config = dict(
    n_layer=9,
    d_model=256,
    n_head=4,
    n_kv_head=1,
    head_dim=64,
    d_mlp=1024,
    vocab_size=8192,
    activation='swiglu',
    norm='rmsnorm',
    norm_place='pre',
    norm_eps=1e-06,
    positions='rope',
    rope_base=10000.0,
    rope_fraction=1.0,
    qk_norm=False,
    attn_scale=0.125,
    bias='none',
    tie_embeddings=False,
    parallel_block=False,
    init='trunc',
    init_std_qkv=0.0289,
    init_std_o=0.0,
    init_std_up=0.0289,
    init_std_down=0.0,
    optimizer='muon',
    lr=0.0101,
    lr_mult_o=4.0,
    lr_mult_down=3.0,
    beta1=0.93,
    lr_head=0.00567,
    warmup_steps=200,
    schedule='cos',
    final_lr_fraction=0.1,
    batch_tokens=32768,
    seq_len=1024,
    doc_mask=True,
    z_loss=0.0001,
    train_tokens=273200000,
    steps=8338,
    dataset='wikipedia_en',
)
MLP neurons of a small language model. Each row is named by its layer, matrix (gate and up: input weights) and neuron, and shows model dimensions 176-239. Each number is 50 + 15 x the weight over its row's rms, rounded and kept within 0 to 99. A neuron's up and down rows have the sign that makes its largest values positive.
A block is one neuron, or neurons of one layer that tend to fire together. Before each block is what it responds to, as a language model described it from the Wikipedia text at the highest values.

Responds to: Named event/period modifiers
L6.gate842:59 60 36 23 46 45 41 49 54 68 76 44 38 49 19 32 46 30 51 46 50 60 74 59 23 41 66 65 61 60 65 56 42 51 37 53 56 85 31 11 47 43 33 58 47 49 40 78 31 29 45 37 41 44 32 27 51 90 44 62 60 71 57 50
L6.up842:66 66 63 62 32 32 66 45 78 56 44 81 57 35 38 48 39 52 61 46 75 45 44 07 62 58 59 25 42 60 54 43 42 47 29 40 46 58 47 19 62 23 29 37 55 60 43 72 25 45 42 42 44 64 41 48 34 61 52 29 47 72 38 56

Responds to: Before a bare verb
L4.gate25:50 51 43 73 56 53 26 73 67 54 73 38 45 51 34 40 53 36 51 59 17 50 47 56 86 39 53 58 44 70 54 47 38 78 19 64 71 32 55 57 66 43 71 70 58 38 12 64 46 49 37 47 53 56 40 54 30 46 54 23 25 62 65 57
L4.up25:28 65 25 78 57 82 48 53 19 69 42 68 41 28 44 41 44 51 42 53 41 68 51 46 55 51 42 46 01 46 57 48 69 81 44 55 48 45 68 25 21 27 69 60 49 40 61 38 51 34 52 32 56 74 54 42 69 16 57 48 46 45 65 77
L4.gate466:37 35 50 37 68 69 53 76 46 59 73 74 55 45 60 44 41 55 58 25 34 58 51 40 39 64 71 62 40 71 59 64 57 57 51 57 64 51 38 44 56 42 87 45 54 61 21 62 61 40 45 61 22 55 43 47 49 44 33 73 47 37 75 34
L4.up466:27 33 48 26 52 50 51 43 71 58 61 61 56 60 37 53 36 59 41 79 45 24 58 40 76 34 51 66 70 51 76 39 77 64 48 49 49 33 37 55 57 18 72 49 51 55 53 62 41 40 60 37 66 42 49 52 54 33 35 77 32 44 46 59
L4.gate518:28 36 66 75 22 76 67 61 37 45 92 41 06 63 37 62 36 64 60 59 50 43 33 42 70 55 58 72 64 68 40 44 50 62 25 37 53 47 74 25 25 64 53 98 16 81 63 60 46 58 51 45 75 63 57 53 21 59 51 49 28 29 64 46
L4.up518:35 54 54 45 42 96 42 72 08 44 63 65 23 67 21 71 21 46 61 50 57 28 22 46 67 78 56 70 62 30 38 23 45 40 47 57 39 47 61 33 42 42 46 99 56 78 53 41 19 73 48 60 80 48 48 58 26 28 59 28 34 51 33 65
L4.gate995:33 07 31 46 38 57 39 59 50 58 45 61 27 70 32 29 40 50 66 29 48 53 60 37 50 52 44 74 29 76 64 56 51 68 40 59 60 64 64 41 49 36 84 45 45 26 61 41 55 14 54 72 58 53 56 50 30 82 65 66 36 61 55 47
L4.up995:34 36 46 36 47 68 26 22 25 56 18 67 36 50 64 79 48 55 72 48 43 47 49 57 67 58 57 59 65 52 10 76 54 48 74 58 85 19 32 48 43 54 54 41 69 50 67 54 48 49 56 61 65 52 37 53 62 39 27 61 61 51 65 65

Responds to: Age and era expressions
L5.gate46:64 49 73 25 52 57 55 49 59 29 37 45 41 85 71 57 70 77 58 51 66 32 55 27 62 51 49 49 48 64 74 62 44 71 32 58 32 71 47 54 34 64 69 61 27 61 24 34 82 37 31 51 30 68 49 66 67 54 58 49 30 51 54 39
L5.up46:85 35 67 38 30 51 54 37 31 51 46 67 39 42 56 32 31 66 55 70 67 25 01 41 42 45 41 56 43 48 71 72 48 58 38 49 73 58 52 11 50 44 36 37 66 51 51 24 47 57 33 50 61 30 49 61 66 53 31 40 51 08 57 41
L5.gate73:60 68 89 73 65 37 62 73 48 42 61 43 48 54 32 32 77 16 45 21 45 52 35 46 48 63 59 51 72 58 67 67 41 37 47 69 62 70 57 50 78 60 41 63 62 62 41 41 67 64 38 58 59 63 50 55 38 75 69 53 69 49 46 33
L5.up73:41 67 41 46 43 26 56 65 43 55 25 52 53 51 61 55 45 38 71 61 46 66 22 27 32 55 39 31 59 36 57 47 68 54 11 60 29 35 50 76 51 50 47 58 39 49 58 28 63 42 73 15 17 26 46 62 22 43 76 65 59 46 50 31
L5.gate82:43 67 08 52 21 33 65 69 80 39 63 40 47 36 66 47 19 46 46 49 63 66 42 16 37 39 47 59 63 61 50 53 42 54 41 57 51 42 50 76 44 39 29 34 34 45 42 39 31 37 67 38 72 85 58 36 29 65 36 47 61 44 33 47
L5.up82:51 38 06 53 69 56 42 66 91 46 62 08 71 36 77 54 41 49 70 52 64 39 63 41 49 37 34 31 42 71 62 38 37 45 57 39 30 72 36 48 09 79 58 38 65 71 51 14 38 47 32 49 59 48 39 30 35 52 32 52 46 43 47 64
L5.gate224:76 53 40 37 64 42 75 85 40 47 46 81 30 59 56 63 51 20 52 45 26 35 46 49 28 27 80 45 65 51 30 47 43 56 27 77 49 60 82 39 56 71 53 39 67 48 36 43 37 71 37 38 59 48 38 29 31 61 53 32 86 55 43 48
L5.up224:68 42 38 59 48 64 26 55 39 48 69 51 66 37 45 53 35 72 40 45 47 37 53 60 42 07 67 34 44 71 45 39 39 57 56 44 49 54 57 38 57 45 30 33 35 29 64 53 60 63 77 68 47 78 51 47 33 34 60 70 61 57 64 44
L5.gate294:40 43 22 53 53 52 39 47 37 76 69 66 81 79 54 37 48 28 31 60 45 27 65 47 56 42 77 23 28 50 39 11 47 71 45 33 26 31 54 57 38 70 61 67 40 62 19 52 51 43 22 31 36 49 49 50 38 51 57 52 30 38 72 43
L5.up294:25 45 49 47 52 59 28 51 45 40 44 49 58 64 49 32 31 14 54 74 16 45 44 35 59 63 65 50 54 57 55 46 54 35 47 74 83 52 67 54 62 17 76 60 40 27 39 65 59 53 48 61 69 65 39 53 49 69 48 58 43 56 62 40
L5.gate308:38 46 57 33 47 36 70 60 48 50 45 58 50 47 53 76 40 56 85 35 40 68 32 39 42 54 38 35 36 45 65 42 61 37 38 48 52 38 42 26 47 54 24 75 52 62 49 70 52 51 35 60 44 69 34 49 54 43 49 43 43 24 45 81
L5.up308:41 41 46 51 61 48 71 68 31 51 16 44 61 32 42 49 53 63 57 62 40 62 78 66 20 29 43 62 41 63 47 40 34 46 29 34 47 69 49 49 52 65 77 46 46 44 69 40 50 22 31 38 44 74 74 52 66 37 28 29 49 48 53 43
L5.gate323:69 34 54 52 74 47 68 61 40 66 26 66 43 39 86 42 44 61 47 59 57 49 38 30 82 54 45 67 38 59 60 54 52 69 54 56 36 27 67 78 61 56 79 52 58 49 39 65 47 54 45 39 46 62 48 33 48 65 45 36 50 46 57 50
L5.up323:63 37 36 46 63 42 76 44 30 63 13 59 55 58 60 24 36 68 46 62 57 56 55 36 61 64 54 37 63 59 29 23 54 38 57 50 29 59 30 65 45 56 41 32 65 51 63 43 41 62 49 31 47 33 40 59 42 34 30 57 42 57 40 58
L5.gate382:58 42 28 84 21 59 68 65 56 71 41 75 70 47 62 56 41 49 65 52 40 33 41 34 71 72 41 28 48 43 51 24 47 33 50 58 63 50 54 36 31 54 33 61 37 39 43 54 39 80 65 58 42 58 70 33 61 52 87 00 49 40 52 29
L5.up382:23 43 51 41 43 66 58 93 40 19 43 41 83 24 84 61 65 54 21 71 58 30 38 39 33 57 45 44 52 47 64 33 53 41 50 29 19 25 49 81 24 42 66 39 62 54 51 44 35 38 42 78 47 55 55 32 47 52 44 38 55 38 54 61
L5.gate495:39 52 58 63 51 01 72 75 34 20 41 47 44 55 26 49 42 56 63 38 30 80 64 53 30 29 50 49 44 53 45 36 45 43 15 43 49 28 50 62 57 31 47 77 48 47 57 44 27 53 51 57 37 03 41 52 15 39 50 43 83 64 55 66
L5.up495:41 31 53 62 37 55 47 70 43 20 25 41 59 49 31 09 59 50 41 56 23 43 69 31 42 23 49 48 71 41 32 25 56 68 55 60 58 73 39 58 53 44 40 54 54 50 50 38 34 80 29 33 31 57 51 40 41 66 50 46 58 60 33 79
L5.gate682:15 57 62 70 56 35 50 39 54 60 34 34 38 63 59 34 39 83 64 40 70 35 36 48 38 73 47 54 54 67 64 40 35 32 34 78 21 67 66 46 40 56 54 40 32 58 50 49 36 51 40 42 36 49 61 63 60 39 48 43 36 99 42 49
L5.up682:38 39 50 56 39 39 59 58 48 34 35 45 22 60 16 32 53 53 53 54 72 42 50 45 61 54 35 46 49 70 70 40 28 30 51 68 44 68 49 33 52 52 60 67 38 63 62 62 70 55 31 48 56 53 44 71 45 62 32 60 35 61 35 68
L5.gate706:44 61 41 45 53 20 72 43 55 48 53 60 59 40 62 27 35 42 62 27 49 56 44 41 16 56 62 44 39 53 74 55 41 31 61 31 61 50 42 58 49 30 30 70 53 18 41 37 20 53 47 49 59 85 51 71 48 30 43 72 29 44 54 57
L5.up706:13 60 55 38 45 60 71 77 53 49 45 50 30 54 37 70 87 61 52 57 76 49 29 43 58 50 70 41 50 48 47 66 32 54 18 73 33 56 44 52 62 39 51 55 55 53 58 56 39 60 11 35 45 69 40 43 50 52 68 55 21 31 39 70
L5.gate718:68 32 35 13 48 54 41 60 79 56 60 63 33 46 54 56 27 51 57 44 31 57 35 61 55 51 66 57 51 46 32 49 61 44 45 44 67 59 84 36 54 46 62 47 70 56 25 18 38 48 06 39 47 42 53 55 45 44 51 39 52 48 44 61
L5.up718:48 39 14 60 29 59 29 73 52 56 65 52 26 71 42 55 44 51 63 66 66 49 46 64 46 67 29 49 79 36 78 57 52 63 49 35 25 65 74 53 45 31 47 46 52 53 72 65 59 57 38 36 50 57 56 54 69 62 53 57 86 48 60 60
L5.gate781:23 55 55 22 74 35 51 57 66 36 37 22 39 45 63 36 49 61 65 51 59 50 58 54 42 51 79 70 64 67 56 76 78 67 54 41 70 65 66 44 26 74 70 49 71 45 29 62 54 57 46 47 39 47 69 82 60 42 60 57 88 49 73 78
L5.up781:25 53 51 37 57 45 31 54 53 57 44 59 16 63 50 38 55 35 65 41 59 56 68 34 38 32 61 44 37 24 43 39 39 56 32 48 53 26 77 32 44 54 41 44 48 63 05 61 49 66 42 39 51 64 49 38 38 46 52 60 79 65 39 69
L5.gate929:60 39 82 67 43 63 72 72 27 55 43 53 49 30 58 48 40 48 62 50 65 20 62 29 73 56 40 38 40 50 54 54 19 57 36 26 61 38 37 40 34 47 32 50 45 41 49 31 35 35 44 41 42 19 24 89 51 67 40 65 46 58 62 60
L5.up929:29 18 44 82 52 34 28 33 55 41 53 75 42 48 63 59 56 26 60 43 45 72 28 49 45 37 35 70 72 50 11 81 42 27 37 47 34 57 41 68 23 55 31 46 52 47 34 45 43 36 40 54 44 31 35 42 46 35 24 45 20 76 51 49
L5.gate952:66 58 41 60 62 60 83 52 67 55 46 57 61 70 55 59 53 58 83 42 45 56 59 51 24 51 98 39 40 49 51 44 41 49 24 49 76 71 37 61 44 42 45 47 59 41 52 33 37 61 27 55 36 46 64 61 47 68 45 39 62 57 39 69
L5.up952:52 57 64 50 41 48 64 54 41 52 60 36 58 40 52 38 32 37 47 40 46 54 49 28 18 27 60 44 67 46 67 81 47 58 27 48 79 81 37 26 45 75 34 63 37 41 32 51 53 61 38 53 40 51 23 60 46 37 44 48 45 54 43 48
L5.gate959:69 29 65 65 50 41 69 77 49 50 49 54 56 21 34 17 55 57 49 63 55 44 80 64 52 55 56 61 58 54 38 55 28 62 45 52 69 60 38 44 38 63 52 72 25 45 39 46 22 41 42 43 58 76 60 47 52 77 55 46 73 44 32 42
L5.up959:63 53 51 56 78 56 42 55 35 47 75 41 36 49 45 54 49 63 67 67 35 59 45 49 40 30 45 37 37 66 21 40 76 83 28 28 55 62 43 38 67 31 25 30 82 59 72 24 77 62 53 51 56 60 55 40 51 72 68 62 31 62 53 42

Responds to: Pre-verb auxiliaries and negation
L6.gate311:52 54 21 32 30 45 30 56 29 72 53 63 60 61 44 51 37 48 46 81 73 21 43 53 59 53 32 54 31 48 49 53 58 50 48 27 51 36 61 32 53 36 54 70 41 37 62 40 60 54 40 58 59 59 44 68 39 62 44 74 56 53 54 54
L6.up311:48 42 48 38 46 36 33 50 39 67 65 45 59 54 46 55 44 49 39 51 50 49 49 57 38 60 60 56 39 53 44 55 50 97 46 44 30 39 68 54 62 46 42 33 23 52 75 41 38 22 29 33 58 43 39 61 63 62 48 41 29 49 42 57

Responds to: Auxiliary verbs before predicates
L5.gate26:63 75 45 61 57 55 19 69 49 51 20 35 49 56 57 39 33 46 51 37 49 52 57 48 47 56 31 38 25 50 80 30 71 41 70 44 43 57 30 41 71 63 44 93 44 40 44 77 75 35 41 35 26 61 59 30 24 46 30 39 65 71 43 55
L5.up26:69 42 31 58 51 61 49 42 40 54 57 60 78 64 39 54 44 62 22 52 23 59 66 21 57 49 36 63 54 49 43 22 75 34 42 70 51 45 42 46 25 79 28 77 30 51 64 52 49 25 86 45 65 62 50 26 85 50 30 51 46 50 51 60
L5.gate28:48 50 27 60 32 35 60 47 33 50 55 56 72 60 51 49 65 91 38 49 23 49 54 41 61 59 63 70 74 54 66 40 49 41 60 61 57 38 58 69 63 52 52 91 25 54 29 54 31 60 29 60 37 48 79 71 68 43 35 70 47 64 50 58
L5.up28:47 40 34 55 15 54 35 32 21 50 26 53 44 45 56 39 87 64 67 39 33 51 35 63 54 59 46 53 33 40 43 73 57 31 62 84 23 41 66 36 43 60 60 62 35 59 54 46 95 00 50 33 53 67 34 28 37 49 61 54 68 21 45 59
L5.gate101:56 46 58 52 39 51 55 95 41 49 36 43 37 48 55 52 39 39 58 56 81 46 51 50 82 50 41 59 26 53 54 34 79 49 52 52 27 56 32 59 53 40 88 58 40 37 28 52 43 23 41 49 65 67 32 43 55 51 58 69 47 87 41 59
L5.up101:49 54 67 68 24 73 44 66 38 56 43 46 28 59 62 27 12 35 57 34 48 68 52 29 56 67 45 26 38 45 52 34 71 58 42 72 44 69 47 70 49 35 72 58 64 53 62 50 30 44 40 64 54 66 43 69 45 41 34 61 56 99 77 77
L5.gate147:33 37 38 38 63 28 40 77 46 53 30 34 77 24 83 56 55 61 55 63 42 50 51 34 42 35 37 69 47 29 53 54 59 64 69 52 47 83 42 65 44 42 59 44 38 44 61 51 56 43 36 74 45 35 59 47 65 36 37 78 35 47 79 47
L5.up147:57 62 30 58 40 49 72 50 44 52 49 73 66 54 66 58 22 59 51 79 83 37 60 49 72 27 39 27 77 39 60 53 51 66 45 39 45 40 59 61 60 37 62 49 43 39 42 07 41 42 47 74 37 64 36 60 58 54 48 12 41 37 59 75
L5.gate151:58 61 41 42 56 38 36 33 65 36 21 35 46 61 38 58 47 28 66 22 67 27 55 50 39 44 69 27 07 54 53 49 54 37 59 62 52 59 54 39 57 58 41 69 36 43 37 86 31 63 46 64 55 56 34 54 42 47 17 63 21 53 30 42
L5.up151:64 52 33 54 53 48 37 61 58 49 76 24 64 28 52 53 39 50 34 42 48 34 33 67 69 47 64 36 52 49 70 27 62 66 61 52 47 31 55 55 66 37 47 61 28 53 29 43 68 68 63 38 67 41 58 89 59 44 06 53 46 42 47 20
L5.gate281:40 37 49 43 46 70 40 36 45 72 39 43 40 74 47 41 49 51 75 69 58 53 48 54 60 38 50 76 63 56 55 57 12 31 39 56 21 36 50 41 55 64 72 71 63 64 31 58 38 46 64 62 67 61 47 53 28 59 43 44 31 85 54 55
L5.up281:14 59 54 57 50 29 55 66 51 57 36 62 61 75 49 59 41 41 70 67 40 56 52 74 46 49 48 70 46 56 51 35 65 50 32 49 45 53 62 51 25 32 75 55 54 74 42 40 49 36 54 62 18 24 73 41 57 55 56 62 50 28 33 29
L5.gate298:43 66 30 51 33 78 45 46 65 46 40 33 45 42 72 51 65 68 46 38 60 41 81 49 51 45 40 68 74 63 72 40 57 45 33 67 51 30 43 58 30 73 62 57 57 92 37 36 63 73 52 32 47 59 55 61 17 31 52 47 45 29 35 29
L5.up298:20 48 25 35 66 63 45 39 40 31 22 37 68 47 76 46 55 61 53 31 62 30 44 21 51 57 43 71 30 67 29 27 46 61 49 59 33 31 43 45 52 63 55 41 61 40 49 35 58 33 26 45 52 53 59 43 43 40 36 50 43 51 57 42
L5.gate335:59 50 39 62 35 54 47 31 55 63 34 45 53 53 62 46 47 23 30 49 77 11 84 63 83 80 64 84 55 61 81 31 38 71 56 61 61 54 68 40 61 31 55 67 36 66 51 57 50 51 73 49 43 60 38 41 49 42 52 44 74 76 51 29
L5.up335:14 33 49 74 27 69 47 57 42 54 49 60 34 60 43 28 80 62 45 67 39 59 79 71 88 53 42 56 17 55 45 75 46 46 38 70 49 45 63 20 39 50 21 68 70 57 38 69 63 65 54 28 35 52 51 37 58 75 53 56 70 49 55 50
L5.gate484:52 53 51 59 57 21 45 50 56 75 47 59 60 57 58 50 33 38 80 40 33 66 24 64 43 56 61 41 93 49 31 55 78 69 49 49 28 47 57 26 19 40 47 64 54 52 55 44 40 21 24 60 18 47 84 47 56 66 33 57 62 56 37 49
L5.up484:37 61 66 52 55 29 33 59 38 81 41 56 44 62 50 60 74 78 26 48 21 32 59 49 36 46 86 50 63 64 66 39 49 63 34 37 40 46 47 55 70 74 30 23 36 68 31 45 72 57 10 29 25 24 68 58 38 75 35 66 32 54 67 78
L5.gate567:47 51 24 67 44 40 46 72 68 55 48 40 66 42 70 22 37 67 71 63 92 45 24 35 35 50 41 59 50 90 51 75 70 38 44 31 47 68 55 62 68 55 83 57 65 51 13 52 60 50 41 64 46 49 54 70 41 65 62 54 45 49 41 63
L5.up567:29 62 45 39 63 44 36 49 41 46 23 64 45 67 51 57 63 48 31 57 84 76 72 42 29 68 45 75 45 25 57 53 63 71 17 51 16 49 61 72 68 49 29 46 59 62 55 52 46 32 40 53 52 49 54 60 74 42 41 40 64 46 45 16
L5.gate607:57 53 55 68 65 40 42 47 60 25 32 35 57 31 60 55 51 73 63 46 72 56 47 62 40 34 33 67 46 38 56 71 55 42 52 35 71 44 66 41 71 59 54 65 63 37 32 37 37 37 35 51 43 58 21 74 53 70 43 64 46 52 69 69
L5.up607:24 60 35 56 45 38 29 47 44 44 48 69 38 72 48 48 43 54 52 29 40 66 57 45 32 44 20 35 55 38 50 56 68 31 50 59 08 41 35 49 49 47 49 57 32 53 74 34 45 57 64 34 37 34 53 42 62 49 39 49 88 68 68 41
L5.gate618:61 40 36 35 46 39 55 31 48 78 90 69 50 66 27 51 46 72 56 42 60 47 43 67 62 55 55 54 30 24 48 30 38 41 27 63 63 89 27 27 76 43 68 14 38 35 31 46 47 49 30 54 72 48 36 51 59 55 59 24 50 37 53 51
L5.up618:47 67 50 30 33 63 46 68 27 60 41 41 55 53 51 58 63 36 42 51 50 38 42 37 71 75 92 40 34 61 45 72 56 22 47 35 81 49 51 47 30 61 66 40 65 38 45 55 73 56 44 39 62 51 35 42 54 56 58 76 76 60 63 20
L5.gate688:56 57 24 76 43 55 61 72 48 53 29 54 50 22 56 57 62 48 25 45 60 50 62 67 76 76 48 35 43 50 63 09 71 46 37 63 10 37 36 36 61 44 61 67 50 43 24 47 48 57 15 74 30 57 58 66 62 43 42 50 58 77 52 36
L5.up688:90 78 57 86 34 32 39 72 50 43 40 62 29 38 45 45 59 51 14 58 65 69 80 73 45 56 83 55 39 60 78 65 38 49 26 54 34 53 62 58 69 47 42 56 47 62 57 59 67 36 56 57 21 61 53 61 24 44 47 66 49 69 51 59
L5.gate843:56 45 40 72 46 53 36 51 76 76 21 28 67 29 50 67 69 47 53 46 61 40 55 34 43 53 63 39 46 44 59 49 47 57 72 52 72 55 95 49 58 40 62 48 58 44 45 65 48 39 46 29 45 67 60 57 69 48 33 41 68 38 49 41
L5.up843:39 68 48 85 32 29 58 48 52 60 76 77 37 62 46 69 28 57 53 66 32 48 45 50 54 45 42 55 34 40 49 64 39 61 37 70 26 50 52 60 45 89 15 22 36 57 39 32 56 53 12 37 04 43 63 43 46 51 63 49 38 51 72 50
L5.gate913:51 47 50 46 41 36 24 45 70 53 50 58 46 40 41 54 55 55 51 44 50 57 44 32 59 33 38 36 57 57 56 30 34 60 30 44 34 43 42 15 77 64 42 56 37 59 47 31 42 81 32 65 35 59 50 58 68 44 42 62 56 68 42 46
L5.up913:61 48 47 51 21 59 46 23 66 45 89 51 64 53 59 46 49 55 95 26 48 21 31 51 31 67 63 47 54 52 55 43 49 31 52 73 65 26 53 50 54 37 39 65 60 50 44 43 43 56 40 53 55 53 49 57 56 43 46 60 55 71 47 33
L5.gate978:59 37 41 40 43 46 45 76 69 60 76 42 46 47 51 56 78 42 67 59 48 56 43 51 59 58 13 64 52 55 65 58 47 27 52 64 22 54 63 26 46 67 61 51 47 25 35 50 86 41 35 22 55 49 61 74 81 45 28 59 03 63 98 53
L5.up978:51 53 42 42 38 38 46 68 81 44 53 40 57 61 57 50 98 29 51 31 65 49 53 48 29 34 23 79 32 53 48 64 67 52 77 52 19 42 43 51 67 42 62 41 52 56 54 76 56 51 48 42 52 49 43 56 78 48 00 67 42 49 57 41